config = dict(
    n_layer=16,
    d_model=192,
    n_head=3,
    n_kv_head=3,
    head_dim=64,
    d_mlp=768,
    vocab_size=8192,
    activation='tanh_gelu',
    norm='layernorm',
    norm_place='pre',
    norm_eps=1e-05,
    positions='learned',
    qk_norm=False,
    attn_scale=0.125,
    bias='all',
    tie_embeddings=True,
    parallel_block=False,
    init='normal',
    init_std_qkv=0.0265,
    init_std_o=0.00469,
    init_std_up=0.0265,
    init_std_down=0.00235,
    optimizer='muon_variant',
    lr=0.0163,
    weight_decay=0.028,
    lr_head=0.00945,
    grad_clip=0.5,
    warmup_steps=200,
    schedule='wsd',
    decay_fraction=1.0,
    decay_shape='linear',
    final_lr_fraction=0.02,
    batch_tokens=131072,
    seq_len=1024,
    doc_mask=True,
    train_tokens=654900000,
    steps=4997,
    dataset='wikipedia_en',
)
MLP neurons of a small language model. Each row is named by its layer, matrix (up: input weights) and neuron, and shows model dimensions 64-191. Each number is 128 + 32 x the weight over its row's rms, rounded and kept within 0 to 255.
After each neuron's rows, "fires in" lists the words (lower case) most often at its 100 highest values on Wikipedia text that the model never trained on.

L3.up236 [130 146 135 106 116  96  85 195  86 141 158 118 135  94 127 190  99 126 124 107 109 145  83 114 116 116 153 120 138 112 132 143 153 157 163 141  73 145 146 181 142  75  68  83 174 138 159 174  79 142 175 118 119 165 129 113 115  84  89 107 143 106 112 182 113 156 126 137 151  90 148 190 176 144 147 177 149 146 133 116 114  60 107 102 144 120 117 129 169 125  77  80 163  98 177 122 140 134 130 139 126 131  72 113  95 151 121 132 134 191  87 158 151 130 144 204 125 142  44 109 108 108 117 161 168 125 101  92]
fires in: "born", "based", "pld", "held"

L3.up165 [125 106 143 111  97 120 129 109 105 129 104 124 152 160 180 156 126 176 121 153 106 131 155 137 106 133 118 166  93 113  90 134 124 116 142  62 161 174 202 143 142 193 139 136 135 151 109 138  91 143  95 174  91  77  51 157  75 101 123 138 171 118 152 112 128 135 135 135  70 134 118  98 133 124 150 166 170 123 184 124 124 130 147 110 146 101 139 107 129 138 122 111 183 123  88  88 106 119 119 118 112  92 163 126  42 102 156 100  93 197 119 133 169 143  35  93 120  94  97 110 139  76 129  76 154 129 121 101]
fires in: "one", "than", "every"

L2.up537 [154  65 192 166 109 101 124 133 113  89 194 146 130 147 160  80 183 177 177 154 116 141  96 131 172 122 155 120 144 162  81  74 163 137 112 199 139 147 188  79 188  99 204 104  66 135 130 170  84  91 136 120 132 124  99 107 152 151 124 134 134  88 182 117 127 189 129  76 170 129 142  92 147 112 171  80 126 138 141 195 140 112 120 138 140  85  94  81 120 159 140  91 112 177 119  95 123 150 126  60  97 106 147 133 126 151 165  92 117 154 159 127 133 122 137 112 186 138 141 172 114 129 119  59 157 137  54 134]
fires in: "her", "him", "heritage", "them"

L13.up325 [138 142  89 182 126 115 116 116 103 140 121 119 134 156  62 180 142 134 143 171  99 138 156  85  48  97 166  81 154 112  69 110  91 145 153 115  99 147 136 151 115 127 100 152 105 133 157 125 189 120  94 151 150  74 129 172  87 152 149  67 130 130 164 140 121 126 111 137 147 175  97 183 110 163 131  84 150 126 152 131 174 119 177 161 129 143 147 167 114  98 102 205  86 118 159 111 165 132 126  68 148 114  73 174 128 116 127 144  83 170 128  91 135 155  96 111 140 157 108 112  63 118 196 140 143 103 102 168]
fires in: "12", "al", "10", "11", "two", "15"

L13.up758 [187 117 149  91  97 121 133 164 127 177 123 158 121  69  95  92 141 174 127  93 113 109 147  69  95 194 129 205 144 105 106 144 110 135 146 161 157  98 143 120 117 166 173 180  92 116 170 121 182 140 170 131 108 116  80 157 186 133 161  98  90  90  89  85 110  98 104 148 149 167 113 152 207 104  74 147 139 109 146 121 117 202 132  78  84 118 131 112 119 165 128 175 136  70  96 128 123 132 107 140 127 164 115 130 147 134 142 151 172 149 110 209 112 135  97  85 109 120 136 115 102  86 100  77 134 133  93 163]
fires in: "the", "they", "that", "he"

L3.up64 [121 137 164 152 139  88  84 135 117 150  61  48 122 148 142  92 111 179 160 126 145 165 120 174 134  78 147 112 115 117 171 108 120 117 116 146 175 187 156 100 136 163 124 106 142 146 113  87  75 166 166  87 105 118 112 139 123 121 122 167 188 189 146  61  90 130 152  79 155 149 131 133 158 106 128 203  95  92 139 100  96  75 164 117 145 164  96 108 153 119 121 127 124 150 191  85 118 156 114 123 110 131 126 130 128 138 118 117 184 137 115 141 175 117 130 104 137 100 173  59 139  76 102 147 121 117 111 174]
fires in: "two", "three", "other"

L2.up111 [ 84  78 142 176 122 134 141 149 139 103  94  90 120 136 136 147 108 131 158 119 139  74 134 112 137 119 128  51 118 151 116 159  82 146 129  63 139 109 156 131 173 123 157 100 147 181 109  92 137 141 151 104 136  63 141 105 123 100 144 130 141 145 168 183 176 143 157  98 142 118 143 143  91 160 186 135 120 172 158 104  94 130 118 103 105 155 142 124  82 171 175  77 108 103 149 143 213  97  92 125 124  47 168 152 122 121 117 120 112  85 130 105 199 183 133 158 146 134  77  72 117 140  87 111 110 148  89 181]
fires in: "for", "against", "game", "lost"

L5.up752 [122 181 116 188 149  83 105 112 177 132 146 130 140  88 133  83 142 102 120 136 150 108 111 131 133  68 150 178 111 115 119 128 188  89 178 147 120 125 160 109 170 147 156  81 117 185 136 106 137 198 100 138 136 171  76 122 125  97 116 129 171 119 127 130 130 144 154  98  83 153 160  99 114 174  90 157 120 166 159 159 112  55 152 138 134 133  98 152 159 132 173  75  92 119 186  93 137 115 126 144  96 126 138 127  72  57 140 105 172 164 132 128 125  69  79 121 110 109 138 103 122 157  83  65 155 164 125 101]
fires in: "it", "him", "you", "role"

L4.up349 [132  53 130 105 103 116 145  94 120  81 123  90  63 102 167  83 104  99  93 144 148 127 118 139 140 114  85 108 109 117 119 125 130 112 127  83 122 191  92 113 119 160 114  85 171 150  94 175 102 137  98 162  83 120 158 174 148 163 125 160 126 121 133  51 151 136 188 108 137 145 100 174 125 185 194 131  91 134 129 119 145 144 119 134 103  91 139 135  79  98 137 204 192 117 130 155 138  96 180  94 132 207 145 164 105 134 108 129  66 189 147 156  92  83 131 185  54 116 130 137 125 125 128  52 178 128 169 134]
fires in: "000", "million", "100", "eight", "500"

L4.up345 [159  48 123 121 102 139 122 161 129  97 111 154 136 157 116  74 108 131 131 129 136 102 125 102 138 127 130 128 178 156 188 147 133 132 147 185 133 157 118 163 106 121  88  75 110 107  96 196 126  94 152 129 172  88 118  94 132 123 230 190 149  20  91  95 133 113 128 125 171 146  84  97 117 178 155  84 134 167 109 143 147 117 122 128 118  95 126  88 103 100 147  68 132 145 111 150  81 154 158  98 130 139 129 119 212 133 128 131 135 155  96  92 155 131  59 143 122 158 118  99 166 122 157 133 181  96 160 153]
fires in: "from", "apps", "member", "range"

L2.up158 [118 116 102 120 113 114  98 146 143 174 138 222 111 126 150 110 117  33 122 134 121 145 119 123 102 136 116 157 173 132 125 155  75 158 129  94  86 107 141  73 139 171 131  70 117 142 123 100  98 141 120 140  55 182 169 185 175 135  94 132 127 144  57 138 158  90 139 112  93  91 122 113 201 132 122 100 165  42 107 148 100  97 142 119 163 133 167 143  98  63 176 186 146 122 112 157 142 139  88 165 127 187  97  91 164 162  94 192 104 182 133  89  95 110 123 101 141  96 163 126 112 126 163 116 126 138 162 156]
fires in: "women", "people", "children", "students", "girls", "individuals"

L5.up522 [ 54  65 141 129 138  82 169 122 126 147 175  89  57 182 117  64 149 174 154  56 101 119 117 164 152 127 162  73 145 155 179  99 169 135  91  91 182 143 155 127 132  83 137 111 159 140 105 166  98 108 118 158  68 134 156 158 143 119  85 121 174 122 153 125  97 130  93  85 133 131 114 110 132 173 186 159 162  92 148 179 168 130 121 154 170 101 115 130 130 146 110 131 123 138 142 123 208 124 114 146 171 179 139 144 113 170  89  91  90 122 142  90 167  73 156 154 111 127  93 155 179 115 168  82 146 141 118 146]
fires in: "one", "any", "other", "more", "some"

L3.up711 [181 121 115 139 125 136 121  97 145  90 114 137  96 110 164 108  97 138 131 187 107 113  89  97 100 133 126 173 132 169 168 155 139 188 169 111  81 126 111  85 105 123 113 136 134 124 170 145  79 166 167 154  87 125 197 160 180 121 192 159 175 133 121 128 112 105 157 116 103 160  88 173 185 202 188 142  86 133 118 172 146  99 120 116 102 162 123  53 133 160 126 109 116 114 138 127 129 142 102  78 141 135 156 127 110 136 133  91 134  65 128 131 130  84  89 135 183 106 123 138 135 125 229  94 122 203 127  70]
fires in: "more", "that", "less", "tools", "think", "good"

L4.up760 [ 92  94 179  77 122 131 107 130 122  98  79 183 128 170 114 119 118  94 164 170  68 152 136 112 150  89 177 157  87 140 121 103 127 118 117 151 109 190  84 153 161 165 162 165 155 187 141 120 126 135 121 160 100 151 158 117  64  51  83 148 156 105 148 159 139  85 113 103 126 121  37 108  89 113 169 126 123 145 183 132 139 121  87 101  30 108 116 163 126  71 154 148 127 130 116  76  94 103  80  86  99  97 164 144 129 123 107 128 113 144 127 119 150 138  73 122 160 128  94 135 155  71  87 107 125 131 193 121]
fires in: "of", "number", "for", "population"